MLP neurons of a small language model. Each row is named by its layer, matrix (gate and up: input weights) and neuron, and shows model dimensions 48-239. Each number is 128 + 24 x the weight over its row's rms, rounded and kept within 0 to 255. Numbers have three digits each. A neuron's up and down rows have the sign that makes its largest values positive.
Before each neuron's rows, "fires on" lists the tokens most often at its 100 highest values on Wikipedia text that the model never trained on.

fires on: " I", "I", " N"
L2.gate729:144125117128131071158091137134105114102150111106149124109152134142165111144132132075103116160132109158120142094157105116114146130137110174147097105158118150145147137128135107170105145112155110080182125114138138119168106151142142133115122113116097158137145119108129115145163143130184133107151123128103119117112146102114147151133110119129150137114115116137139102095129118163128091137079112110167086126139133150110127147139112144096100124113091114129118095083146128101116095145119135167109091125119112155139115137159088161127135118115124132069140117144085172117105105116116096137
L2.up729:146118150150143127109170136099112149135092141159137102121133134126100170112121135155144125116114158136104142157180130163121101116135124094142167094172090083111084095102157132083110102111111136148116084150139147122114152128114118115104130124183146104139108138169091150127085109131149150171104118128158115126120049120136152122131111141140103073169138125151130130092124105140159116122131125135106138127137143128134129161136128150157098118121189148103139160156116129126167162118134122136149102154125132124134177152126141139137110105130152173144126136111117119129111159155140139179

fires on: " do", " be", " Bre", " Fe"
L2.gate456:147112154101170120153115130084148133151165161148107108127108133123129127129148144153122146126126173171130092158162111160166137135166148141109113133146128142083129108142139165114124153140163140105143091140143120109107161138151128153131166112110144118179102131119107152136115118160124119144113144103123086138126140081129162117108095103103116098094114094136155130120167136103139130146127115087152127126132132166117133108117181151172083152108132102171104114176124134121114121143129139158127110109105132128122128138141102135178100097152134135159120079123140154107100096175123130089
L2.up456:147109147107130114146093125120139156106081140100154089114102153086129149113125089154186135162182110153136120158144099155168126172139129091148171133130156131096125118114151149123108154144117156175155112131091166150119154174125117144104132128114140124153167100087132127131122127177103121144094135100152066102117130097153129067052110115070132129120157126112129135146141105066150123115132120092132121107155156176128121130135168157112113131129119154114125125146145110129159131128186128138105115129135124114141139125182131125103115117163114101127117126116152125155104117164120119129

fires on: "\n", " of", "7", "y", "in", "fri"
L2.gate80:129144125114143124148098122134159088128143122149100063083113120086144164129112137129096111137107130119124120143106058093163170101157130150107112100133128121116188131128114132130132119118143152115141128170152109097105122113072140152157139139145119129160112105195105118091110179143126113122099130106117171121110115116153094127150156140111115123154096091170149122140102144071112073138113155102156071125157080132119144088111141152107099167191144121090157130113122093140128132154116098152091116128134134153127113184101143120139147183118141141136190120126112139118152148123114150095
L2.up80:139167136136138138148122092145134120113143155125123144162103137120152171123120173115087125177123149136154152146091113127116157161127127121100085114109122151128144147110109120157129120122140183108166095116146139133134153132109171139117179151175118139158090130141082139149134136118101172117126110151097166152101139085126135172105159132136134120107111139201159090083129140127136113133126105084125122102108130090117156144127093123161096111137100135128128142102133104131132115132141110155100114129094164151173121171128136105161146135151114140168195070153113135095100130108126105110

fires on: "3", "le", "bre", "ner", " York", " Li"
L2.gate652:161098120139125105178126075142116146098131102140167141106145157141105133123125158142129130164109080167129131100141150106132143133094137103128081069159145151145117108121110158128129112134110176146150164099108128108166082112131133116149120095104116110173122154117134135115152118156108161107143109124124134153174151145142079114144095121086114171092111115156112140092135133100121138162132072101143100135109125120149119141096111166120118154107105156115122117149120120130113147116146151125133134153144146179142091128144143144084135127155153077138145099146131147153148131155129126138
L2.up652:135109075141104126159146076164113122084131101114141152115146136189115138127116154143136125145156078210153156138126168123137158149096139108104144102174132152124096113138131121126134134139073144144128146143116120114162126137144100120155135099094151143176099140139119112174127121147168138099124129089093162151133122108133136114135125116099151131085113107150104124084161148118109144137149091121137092144106122130135139129110098156135112136145139119121071106142147125114111138136106143121130144198170140154131104165162111118112102157154122087136181114119087132100172145135122100095

fires on: "A", "S", "U", "BS", "L", "W"
L2.gate740:112134124115119110129135109099128101095155128113154105079103142126116079171142126148149097109089187141137132128130096102114156140141131107132147130152126125161099131125122103092168118140109084101111111140165104126128107108153120120125105115173136114129136120115130102087154122151124078107096099119109126161142152135150131126118088159127180150100126145142131156143108125111141140133149099128125117134055113127141153076093124138102114163092149128155138147089152106107178156079139129094115142123118149148148110162098127100082199129172139115107121135130104091081117148131121156136
L2.up740:075129142146142103076124125105132108115129156135124153139160116118137132133099156125134092094130170186122126140091167130139148131115132103129127119121142135175110104118136115116100103122121151079127128126172126100089119138149169126108115149120134145101147143106133111103093108145110157088120090147082106113148161149148132140092125128140165139113137102102117154177133136135147147127156078142137125085077125146146121087102131155075122147109139091131112104119131084161209116106156094067133147125137102121160136171119091114094144133096108121094128131121103177118104091135113127113

fires on: "\n", ")", " on", " ("
L2.gate208:136170090142098144192120094163120130111128151107176112118141087161154140122107133139150139125135138142118106154128108156138149163102106174120139156121140154152141146121101118182126108124151146160135159144147098125122133082171112151113171119115086132105123133128203175136112118086125161100142133119093126107097113093097130108152094126127141109118095145105106155153141157112148131130168130169132128102160156116156134146096112099129172131113097123133159086125115111094128131126121104112133119151108131102097135131109152106146087143089078124139169145164144136150104110137114133146
L2.up208:101088100149149115138104140171105111102127144077119114136147121127134143148132138137099151100075107139128099147111108129159110170134143110137111132120123123131089146100134155170173136139102160158149166136114138138151177110129154112112126163143133141122129133135090135113148097080141192151137147137131107137132126138155125133117167108131165141121140149112098143086112102125141095083150116137171110133125127158133154094145182143133121117072124130173164100148155158128101097133124111117094133134116111110125148084105101126144076119097162087129154126116116155103152113087130124154

fires on: "\n", "ella", "I", "ified", " announced", " Mac"
L2.gate790:117111144176134105129152109122112129148152126147096119102127103069138108137110143125143130102131108163075109148131158147120107098156161126122115146134116146138100155152118119103153116111129121126106141161148115096164122161125104129160102131054200106136147136065113120114143129149073101148113126168133143120101135141129133140156132130140104124144154120126137166160108090184147092139096154157140132156091122146116120151116136145133117125125160113159111182111157156145129090133157088123115162144174174148148137138111126159109117094130115124172078146120138118125076121115116117147
L2.up790:118118168138163126158179111130129120113103097134102088129124090132139117115074081168106152129140120111089122137122142166103104106163114125141136136150156108158094132131127144107137143145090119091151156136138152158142129183119134147146098124069153141101133137139084123098100122163137134156158118182116115132097143133138086107065115133150151124118123117152126085145084101185118108164075114149117143145119119130094149145083131152119162137120115136105086125146136148129130109173156115115099144131164146122087103110163157096105133094123147123180077144145158143118066133133078124170

fires on: " from", " under", " hold", " took", "\n", " take"
L2.gate815:127137150151115143084153145127129105113138127124120112131095147161144104131163072179139114110128149089064161123095143184141090134108146134127115074159141124145124157123145087150142126116145124134139150152137135152151139130097111153116109165099146110120134145117149151157173145126140109120123141103144118112100122139116132111118151098160119124135124111119094143141150144113165087133116170094081140093137159122138129103141107114117141124155108144086193154131112146087120079104134151110151165096107144104099183124078110151127134131139109131102087154127113125124103129163107095140
L2.up815:156122172125097110128133138135143166141107108147117099120099136136141152142173129098169171110112141122071120104096142106098096097135151101137146118176135149135126102144124134164098091118106137144089125178158105147087131106115137144138114099130154134128144129135111106134103145153116132139119081145128102112160133132128119119130130128112148098132140135131135124099141137141135124134163116128113143085162112155124157150124141127165143160128138130096111154130155079145166086124154136083178099113181110126132190144119125127148133077093137129105125155186105138132102110148113188126

fires on: " Ru", " du", "La", " Zo", "Pa"
L2.gate706:192088132124152149122161129101097174142112152149120116142103147106150124136140156111141107125159137127097163126175185122140129078113146109139179143122133130178102092121117125116107131116129097087114122168163131121145115132055112114132135096161131122135154100088164142134128101125133135103104108099092089172090137138124130104145143130148117145122128134120119157141132144128119119135150120156113112096077112175104152108141135093157132186139163155121159139148140118072169147107126117123129095083144105106162123123091116122131122141147133098148102139124102157138169127122157150127
L2.up706:176107125118185145095149143114081120094124126151139141130150083106126115112136124070139172118145102070101101139175124109095149114121134130137135130151083132134104104110114126083130121119153162156151086150101154124160129094116135101144137078130175115103139126081116166121137108119124135120119149172109040161115138141133133129138104109118145143144116137137121096162131147152100127156107122130134095109136134123129129105121088125137184141118146095145166104132142161105116133107127137146141118090155120141097153118108142144168101114161115149139108124153113105109135165157123159162

fires on: "3", "===", " "
L2.gate313:112120084142127132157132127144136121098106137075132155128168145107156129116177112133132122143146088122132077098079175139190188122145154120111134156089135158125091131111120188129139133113108148138127138090132156133133122168144130152138125137132162142070110107146112133129141118116143085068159134119135124064093110129107103137110103115102121101132160143145141121112109097089118118120162147149138112112117128095151145100122127141139121145089100093111100180116138142149128118129089123158095136092129139130126117141108143166148137152133118102107152188113099129099122121133142137129
L2.up313:122163112144136081124112153170148145135138152106107123135115094083127128124144101144150105121128116139086090123127132122148161125098102106144098157159103109138115160077122136144149112166152167132078150104113137132126147156127139168141146148121085110140140105135145121135117092169149115092148111164088125157140125131092124136160125136151146152119154126117130173114125132166113114119140111158119144137139103131114155126128138115083124122118121114126122122149139173113144158102095131080130147138151177114130136186088134149151141125151136122141140117078097135152143096129133119134

fires on: "-", "ter", "f", " with", "ment", "1"
L2.gate435:118136159120130092125114131088147167130129117085141085107150117114152112106125132093150130124065126130140163101109162124090124108091073088074119111123149145157165170148153129163150103111128135126094129134141124143115135133129147150092160132120114113133107177166133155138135100133165135114155135114164123134144131112178144131083114158116134063146148162064128122167107150132096162095147138150123164137085137138143151093149110076128145097114174143125128136116137125188159159112094112114159166122096139125081117115149127160085132159117089093116125093109138160148127166146159121148
L2.up435:120122093130081134187100132072123136149111117123092102116095154132096119095176129105131076124129067164147127122112138111116072131109116108133146153154135106141135119078108128119114137119140111089158117153150096146108155164130130148142122116112140097118127148148141127165153127108138141131157114135104131127126155111135144112144127126078156135100116082106104130108097119138172123155120151102146182110139123102158146133116140063102147103095157126092123115183117140081103141108077105131134107134094123145099123161099122128139114120093061085178148107133126146140112143134140134136

fires on: " on", "3", "ance", "-", "4"
L2.gate821:122120119124144121110092146107144128122133140116093152125150121134110121080165134134124135130147127109181104119145104124130092117152168125129131150153113097127162114096117116107100149129105166115165125166180155122095128181124129113133143130167117132120127180072104136158071132127137127127144105157186117094153170123168104105071134129110084150113086116126102114078165093122113154105154123102146139132152125104131119178095165161122137108141116079093129122116140120126137174147082079118168102091130109096101124152124104135159126103123110075091156120106109120115133092125132108115
L2.up821:132128115115116083081118163124120090164151122099101144150162138119137144084125112128129180156097146132143124133156126099126129151136129117133152123126129151158134129154119118092121158129107180161127123151135137139123120115120145127116098106152113115154131156143153100142147085130157125144129130159141110135110160120145108062104140112117090115109137119174136121114122114174088160129129131130151143116145118121142123148131138118123133120122139108110121112140105149125192120155089144137158113110113109132160116131095181132143149108101177085141128091132095147162133113100105116076

fires on: "\n", "I", " O", " It", "den"
L2.gate158:094099130117131120135093106137101147113126095152107102134139113103153103132134114121129145086173131101094147137122114115125138138178110162109142112155102124112131154140108117139126124114120102178098199118137150121126140122129100144147088098113142165144166131134162151107181124120099088134135155149118116095143126100155118134120116114162125178069135125130128131117122123157162123136132147120145068127086153145131142150141116135139178126169136121116135182119124143109082138177164174144129133116114099131120156134147140182103126134126107125068124153139105139113151141123075133147
L2.up158:138116150129105085129138135118111115154168138149129166140144117103130144182157140102116162056132138145122149156117130111133123140175117142108150158154118149146129115117147152103124074184111192124091185117147130137127104153141094072118118083134124096120128125124184147144127124155131106128146137100100138149144143154143134102115164141159129136113150161155076151117103119100129149104139132184107134096069128137087103124122146123118113187127080109115116180140152131150144148168173092119106112136156140121181109116126116123088166132145144078115106141145123129143149144099166122199

fires on: " St", " cross", "P", "B"
L2.gate134:157145132131144152147116146123152108139127136129139113087107119138119129114122106115146148107165144101096103152110112171138131070167145117175127072126114054117159136134121136138166108133167158134078166137145128146159115096111115167098146146139110097113087116118139152125092140112117064101140114117122085093098148151134103085183148157137086116127085099089121136156153101119047122122141133125125057139130159128110152123133148195150110143154144106125145188129149145108144153102136132120114120130128152153157129183114057123199146109136134154130143119153126070129097135121106163118
L2.up134:167119145147149141152101120135091119118130151118099145161118116107119112077166138127171127140147164100110148121160127137125115139104132135135094155130120139057130109123105173132139108138166140131167129104125129107124133132149155132152103130156150131146150130087152140124129147146150161083104117143091128139149112152090153118139155074114130108137158132108125092157143137152143087130128140132143172094127130120156111124115142147156187117138091131124141122111188159139173151125151099088149101141132139106082098093133113124087173183139119080132079180123127089138122112128122148148

fires on: " Ra", "ala", "pa", " Pra", " "
L2.gate487:166122142130143102126133125172092142148140146127129114123109189071128118120133148166104133140110102162120096099113173163159170082146148130124107152089106147145125124137157121106149137148142115129153155145138140105120143133126150165150162135100142142100138114140104130149147105129172119117121123144128175135095076145149122110104141111130103105139098144145150107179124094151115102168108136141140130111107133115122121147107165129144054132074132124114105112139163172157176120134115096167139103122133115080115146136106105145136136108108116134116145119133116144117142122100148128115
L2.up487:153141148126137086130169124147143140094116129092153134120108124106142107137135141132113113105083113104166116144135136159123161090127150139122125115125134145145146137142129134103156121150131142132096133126091127108093118139154166126133134141122141154124157132140128097128134140103162104144111126146137096066130107146141148122087108080145117103103074154161136138185159167160137107171163145139165103076115120112129151154156048117129074103118140115126143159099099138144160195136160132167127111122133118102116131128144058152103083133133074141106166144143138120120097109124088162131

fires on: "r", " father", " mother", " candidate", " daughter"
L2.gate433:105108159133093118132081116094150148143146142142133096068182138139127151141129104144113155119117116148134132121153120115134069148133140113115102149125188138110135111150131127080136109127113130079151127157106150127108086141139162175165122130097142112116113116142091151097095088161126119138149153133085115126079157123142105165112124190163119137104133132136131137116130093139139125102101137114114106102111157129112179140116102112120093137111124133085130121114138138165111176144120171148107117118111117091128138110146139161142094144172123102112109120160156117116095121109165102087
L2.up433:137128092122127110150090104124118162142148176125133104151107163109084154080113113135148138137171110134137148152168113116095091052127128150143113107128137138124151121130185141115159123117112150154090105120205166115112124058124129169128124151162127127152124128091106128119124129148085117133127144098112160151153127109168127140121094185157122125119142100122133139145110107093112145132182127122154124140098125135147113113122159152156088122149114128120159121105118125168143110150142095122137128143135087127146091140123151148145122115135101124159114108163109106170103122104104103076

fires on: "\n", " promoted", " Labour", " −", "-", "1"
L2.gate805:111079138100140153150106134140168127071108140123123171168166121144113094134107119165116112138104081137147080105092109110166096116121145143135114111116123175139135132131093114102108147146101130134104136118127149142120174138139139098128108122112126123095113175115168091096153157101133136131113107134147131103117098169119132114161099151090130159134084202076152123168118139155104115097139123102145128114094119152136123115116171124109140131075059162104126125138116132133120059161123163062127150125141098161105136143120116125126114125117117059104122157109073147126147173144118110118
L2.up805:113151137124131184134118141145153155061103130124154122154136120164085140134129132156126149108094132138174093110153133098127154136113113086170120142087140130168147133068115110135120175135110100126117146104099114129165142136091175087108125152149122133096137109157116109135092164090133178129116124146150137125099104138094151101148102110076127100155136123099122151140127129125146134134133099111139135153119162155180155147140108153117127160054109123099117093094165131139139126130109154106120093149106128140109147107173114132120079135137148129053170117136108112146123142158150163119

fires on: " by", " about", "able", ":", " para"
L2.gate660:099091122132143119180131157145126169078117092138111137151120131119129130114119110136159116114138107149137103095104151127130146092086124164102174134129142156088104143118109112106140136147099085148101109125105069149136115110133121138162167142137114162144118121115103137138153150165124092141113166142119103102124155158118124175102145120163104126147118125165110109108118112133103165092143071077138128145151130065137141159100141168121135122177096088112101095123109111142099133159091120144156153104133135108093119109128129150133125137102134140107105120101128106113150100160086100179
L2.up660:107117149143167123095098127142114145128129136088182126104107118147115113092095144189124133087138147162113093096118160146179130114170124127108116131096108108117118080136130131097126166120108120142120137135130104140076077141138122094139131141122099139156122130118129110127119125160109128135094159146170128119170124088172107120129168115167111132118105130120108151146103123100142168175137115106153128131139164124184132147141102133115126098102114185104115153127140164109106085076165141107134156145114114125113088090115116118106111127148137142095135133121109147112120117088126078077

fires on: " on", " Award", " Panama", " was", " Santiago", " earned"
L2.gate175:127100132131130127149141130088159087138135137059106138135131172098119095102100087138105096171127116093127153124135161104177134123091104133146180130117164110157118099089120146122137142100127083126135127138116126137151165123136127136131091104136131117093157120114141136096122137140127126126123117139142107139126149132121137112143159118095111131136140089143152119175123088138132123153154098127149153138089116143117126166105126116136165142143130119148129092131126128101131120053179101138124129103105131111107123090085164126107143093130148188109104163116119140136107152121135150119
L2.up175:122086105178137097147131103153168092120125116077131124146106106127123066128133116118119113132133151163103115142127106124144144111147154140098111093161160105085103065119137156120157114150106081104143091137125098086120139139117122136072133117111118129114137136161165103159106130130096083157123102114143151174148161122129150132128172139106090114127090080145119144161103135141140113102136139102120135115100121087167105127109106134123140133134078139133075129126096170137102158126142101141136117108114138135165106107101131078128125055120126164169144131155109127094148173135145117123

fires on: " the", "L", "'"
L2.gate773:125116119160107071150109102095142138148148109122138118092121103158151085132201141112122127156099169152182131114099108117111138152139124143127151130092116105094135132135133108148132087121132183126143107101098109128124158140148127114138124142126117097111111165156147145120114134147168147069088130124146117152122160101153123127122128103115146167107147155144150120103105163099145097142128165088159104114076133123141149123134121135084129128113115105133137114140137127092134162127096138120151117148092050108128112118115139108169140164109113069097135151110139118124123132146129116147
L2.up773:079134120144168091108125151119157116157137148135102133118159084095098117098164135101110140140133172134133129112127131108087113139134125147077126135181097140115149122116125127153133122107161167132105137100108163121116089107139119160114170133115094119099098105147109119129086089127129137110124121148110081148167080103136131164104130116159137173094138089134120136150141144087149148123139160151141126127128131105125127120121106113129085081153166090154135131137148070133143150125155150130128111132104121081118103128104127107149095112120117116102151109125114144113168090100152087106

fires on: " $", "^{(", " &", "^{[", "@", " *"
L2.gate519:096130144143136169153107141128161140087125167159120082103117095114132132147096106121092085164138135138140136107136137069121114108140106097128105132130138109129137104124136134138113127129139141108102169133092135161127109098191091151112034116118129122152142135127137111096164109107127120111102168132095116123103098130114116144120151096122114112133096142113114114141098123137153138114143131128120135138145177137072080164107140112085126145107131156099097145102143122153147117096157138108133120148137133097129147098116171130082108134107156137107113136162104105142104098120136118120
L2.up519:076152113163120165167125119144097130111095166211124125106107104137176139163133135126101092147145139138157127108151175117116135156129100107135100136126109124138116172124140113126137135112143131097126128113085154141152089109166098156151086135113085154153110120144096094084112123116113127124116153142133124080107101164093080150126120127120127114124116136124138103086106105129156130089161148111099137134133170146107064145104126128134103149076156143108099163126161143109165124154142133151129141140118154067128148130141156106099074133107151104088093101098131102128104120149112092144

fires on: " of", "y", " hope", "tic", "mon", "py"
L2.gate477:137059138160157070160108117117142093121135122110102139109133129169140121155114111152093096108120118153119093128117097112157145164105123108149113108096117132083133141122126142065125110080111119140133132125117129143158145145160139075094103106133147147174122096117120128151114143102154141142155111112161080124122101128112135133100124097114132132175116148127126081069124142139152141094125134108140177130150119197093120138114137166138154112122112090127108131144126078078156123177154149145119130120186161148086137098149129130130105153160140146148117116172141130127148136134105118114
L2.up477:157119141125172125134143090121111152183109136092137101117133128135142112117143129137094129128102120141134128120093156102139148120127125146135126129090135108159135122155183132098151116102152126157136134109122103150162121147148181098139096168123135115150117163170128101162147168143133099085128178125123125155162122174131141149145120120112097123142148139171130169126127154140135157100121083096130120099168189132114108151112142131151126156137103122092102128127122172152109127127122136120074130122154122162137111123126119143100111160157146132155136142134089132129124131110156114081

fires on: "\n", "E", "N", "′", " b"
L2.gate39:115159142130123095172077089111120131113131130100132122149137122139147129078163170123093126134128119179122162116128109120105152134108140155086111104086109178129176117132136092120113147118111095168175112120132157094113102119105174126138110140155115200115132101146114130124128102113122105121099105153147120170138093124143143169142092151076159145111129104149143113107159122093142085112116144111142122100124099151129129104142110143105107083170149134148136151105117100138086126150108127100146110156119130111084115128130142086127117156142092104087158148123112148128127178066152087104
L2.up39:128138152130121135130092167111146145156135150101115111116134147141151125102099092127135134129133098125102138075143153091103102143123139130157144093091140144166142128138153123119121161116112108113136102095094126073111137114141115159170133066159133138162125104129087142141097112137159150137112151130117108122102149163090104127081118127121116099110106122160130118101142149107134129153160165088171154139085127149128076113157088101108131101139158152146117144184133099109140125096160159113118130112147149146141107122111112111121183144112112176099102110123095120124152090106148147079

fires on: " of", "|", " Motor", "ir", " he", ":"
L2.gate514:116153139107139113098126116149153116151092127192141151179146118148138091122112168112103123128108109121132143096136164088159148118106138106123113094135124123135111068111159120142141127096124144137126126110126153132162144127155120169125124138157135129159115138122105121102121170148169153153134164131125108120104145157157112153122085147139092144117157165105116154118166129112109151114130130155164119135093114145118169138102141118103136165135143123107189156106199114128131084130146101090092121161194099136110160112121097121130116152152143118104149116136159110138180136114146158139
L2.up514:127120169137145114109128175134117104154114142171082131151127146112156134151127184099115104142107094127155169148117175104130142128076157149094147130112138099135089135144128095150128145100113168117169123130111149157165194138110120151084125103101133181128132164122083140106116157146152146154129101140125114092130108101080133119173109166118124122128157110128129155128146111133118101120128113147135148117121131137116173112152127175115142121128115140089118127101165150133110105149092067117161124172141123106108160136148078109146104105117148117151162122135125160134114154131101146144

fires on: "s", " Ra", " its", "Ja", " their", "0"
L2.gate303:154117119108138116097108108132117155138136150131146147128125111111185091091141161128144095147112092111120112138132106137152129113143152145136101119119097157105122129118139150078093123097133147120143136075146152090140150099135124125102088087122147088068137161101135109143140124101109110121110143138118150171138152144120129135136082120113152149145118110131139150140146141129151157092137141119112129112076118130117136083138098117142079131140111168141100114147129107157140150119132091104166092126154088113120139109124110159112103192099169130190174118138153113077115125111110108139
L2.up303:130089107118102119136129106172124189148148143116121130130098126136140143127133116092103180120112101166147084165159131161148138133136149092135150170127126151168111158096134180146126160089148146106121109141099128115135123102117153139110089112111103128114127119121084158188079102143144137088128127134087146074100128142110135145129124132125141147110124140098086141112119170142122119090111146182147105115110095126129183092110095154125128112145115108092116129100124126140120118159097104125151141083159106112117109155163084057134106093119163099151141155113186137125163099118142151127

fires on: "al", "t", "ie"
L2.gate37:104142119116148114090134142124136105178117135111107161136152157120141064093128146112158173140121068130131126084206123128162123135144134133110121136143124130085105124172155166110139114134117125139111104100143137118109142122146152133106119111121156113106122092129137102144172143180162079131121167142148050109114156131140117155131170118114132118090131110139068113186141140128176184132126161115132103143089129103108140135115096117105110121153115147115115145164156112151135146080128116130140156088116109132088114140183118127133147166105123154096146081123163145066127134135124114133
L2.up37:065143147123104189144146122146116107152147121128115152109132173148159128106092086123125142140143111148140153173141129104129124135151146113103164100151127128109100125161166153133140077127127169109101130150119129120123107140078160149071078156123093133117143105168147109105148126151113113128146122120162107154114135182138142145131149128156108148090129139156145105148109128095128100131107152076111157135136116110110156154123147129136103120209141113169127127129134135154127188125113082163076199129121146172096122152127113141108164140068135146129117103124147138100141149111139132109

fires on: " ", " also"
L2.gate776:144154135121129121142140195099128110160129087159122117091135082149179075104134131137145190143111089138115152145113082132173146127140149154104102151119152136155074130099161144172134134092104160100133098137116151099143138130151123159142153120147098093134122191140121101125109084140115114099127115111110140124113149099123152130153144154164158160132176177124164135156108143107108142075139122168112110140166120110111160118107121111090132137170133164100109135155110122129121105128135090172118151085134130112153131177109094118164097132111084127124184139131142109132155129125145145149
L2.up776:114123109125137124137123149141112112143106143105131220139138136100102140083114117130127107134158168159139126142111127121095148093124109124120086114108123114194181141109133134170122152133125137089154073097100101117145111131110114140132135106145107127157150143180107105137129113095139176117136139136134135108158117083154142115101129149091144123123156116147147131125095099106137192112143135160131124124115093126141152156109099163163111143110137151131107154123096135120170106127106125203120136111109148112077113133122141116118107079133110144135123092147115077151133142105114110151

fires on: "t", "T"
L2.gate558:143138151131130134111161117101117101129135100158137132117145145165174127068100143145102137141138139167123168097180119115141117130086112140126101135162122110149138118124140133133169121116105138125124130102127149124145070121127134111137132118125101112108138149132090122139150092172141165135172138121165108102138110112090161171102085130137138135078116137120109155120130122144144200136123095067139100121139132156096100151161128123130160095156175116137152147147156118137138123156121128138131112134122161112110121135153105159135081124133089128130125141154095067098108105148104131106
L2.up558:097130116133113112145108152129093140146126102135128136072099113123171176194138165104153126132082098135143170124148130151081143087135083141166082138165151164158091152105147107137145136128177118127098117108145106129110109149148157110133104123124174117106153101149132151149154113140161103123104094135085144136129169127127089114105119150142130143143137121121113130143129131134185130132148087115126144147116139158133127149138086124147093135146132129126109091131141161157157171089108110159063126131141139154144136116131108123125203146108095081105088095125124140138139119120167121184

fires on: "\n", "|", " of", " by", " its"
L2.gate5:174093123156147162142158126150141145112107143103132121116156120067119090092081142170111105145112064113124130119131156128129133117135145116138124135140094097087129150107140115129117109130114157120117138090141153104097109153130136128121140127179099124155144119140118069147146133147078091134119117162123142133127104125163126112136133112140137107130125143145130143095096107143076146169157139107065139116129125152119080143116186131169095101184121133118146154128151141139152128082136129129103152117110130139130149144092124159139132145112128129163136093105172126110146172100126082146
L2.up5:138148141111130152128127111151124141117129127144143096135169087171207100157156166122115127145133120119152125110144119078117130138124124118118173137140136140136061114167134104148100167154164136127143114148129132110120139111120157190169158145113159115140128156080117137140117189150146146116166074153163112130200123104164128168159122141113159133086128124133116125126150113167119077121118093150124093127169081110097164130122129172121131105147113151163096132108141092145119094082160124139141121106176123131131131088117130090145112162122125091163129117155141139105130169143119113119

fires on: " number", " make", " made", " total", " value"
L2.gate507:126139134183150144160135142146141109160147168133124125167127113120125108151132135160142094114140119113106115127088094121126113129145100111169086108116101125120104114137101139080118109083128148151158122140114121130128163110098139141125161129115095157131095085103106164106163119107183159125119147107135160125082173123095161121137128099117097122133126136140126155141131161102124155075097129113140130106156108161150109105154126150146103132116129101114142106160099105089122152102132103114134115124144136161177127110108127163090142152125110120094140139113145130141095118150113111180
L2.up507:126127157117159126125210167141115117167174122155138109113140144108121114100074130165117133100136128146081115092115135177121128099109125126165139115129134117120098117150127204116127127110132110060112152098116108106131121115084090087124141141101116153145094144119126147085131118089143133150117128131153101077106158142088169149147116150126060148122159094150111133160136160114115153112131122074129135126067123166096107081145138156123149109122132114142163117144127116132123133112137169097121124112128113117121151108112093182077131140145159155141091145118175088120100119118124123153

fires on: " at", " on", "kin", " Motor", "mus", " Sub"
L2.gate352:107104136191122128141101141093126128140139130134150146082131107104135148146140129123134098132152151161129105189161188101108118172082088139134105141087119152122140120119118156120175108114106110093128132117135132101120124132161119113125102084105108152131094141121115134154163135175126153085142143129111158108103092145083123109100108139107095110136101129115113139133132132113105099090084106143146138129115123129152117130155125127141102153108131126173161119104122134112138101135121143121080146099077132121124104143125138135139119097113123177130111108129099133170128155154146091140
L2.up352:101117085128160130176108169171138086113100124121113112148133096122085114156117108154084109146128081132120117145136167129121118130149110142118130164123172140126106102111161171087132166145116126113103136125111099146125142139130143121119177130129170131146136154167115137122172118110132162168114167118131136097151120148150132089134138142110147092109115152122088179088114108124122133083152125133173151131111128144172127085168158149099135147115164127149089112127186122159118116143168119113112139124119135115146135134126128105153129132127136161132123099151139127109127182105167153127

fires on: "t", " b", " gr", " to", "\n", " X"
L2.gate535:096137107153162150120062129155124145092136106143152114118123124127105147110130110130120111148160152126129165149158090140137169108122141143101119126138129115136120183093138116136114162142176116156135146125132144135139094114134128143110119119140139104123111122152141144126124170148141098065091134173132094136111069148121129179131129156154138153119112116107139101095148118133154137138099113135171175098127131176101154139110111144166108102155169116125180156101121104115114169161125188113123087123136130136087130141103132132171109150118133125095156123079134137128131135154075163108
L2.up535:130133142142153124092149174132117139140136143153153122123167139104159106120107143115108154133103123107114161110086152139159122119129167129114149119064121083139132137141168124148119164138106108119134092113127163096131122116071140198109122098137104144134106118124090150131181107121149100123128154099160104132160106140140145080119164143085114098086118093096110123119148155096135094112143111131098116140126151155114139103142148173130105158168166135098092129090138084106102132143111123135132156132095101102121171139134131107141177109134153130103163116132128141147155137101111108138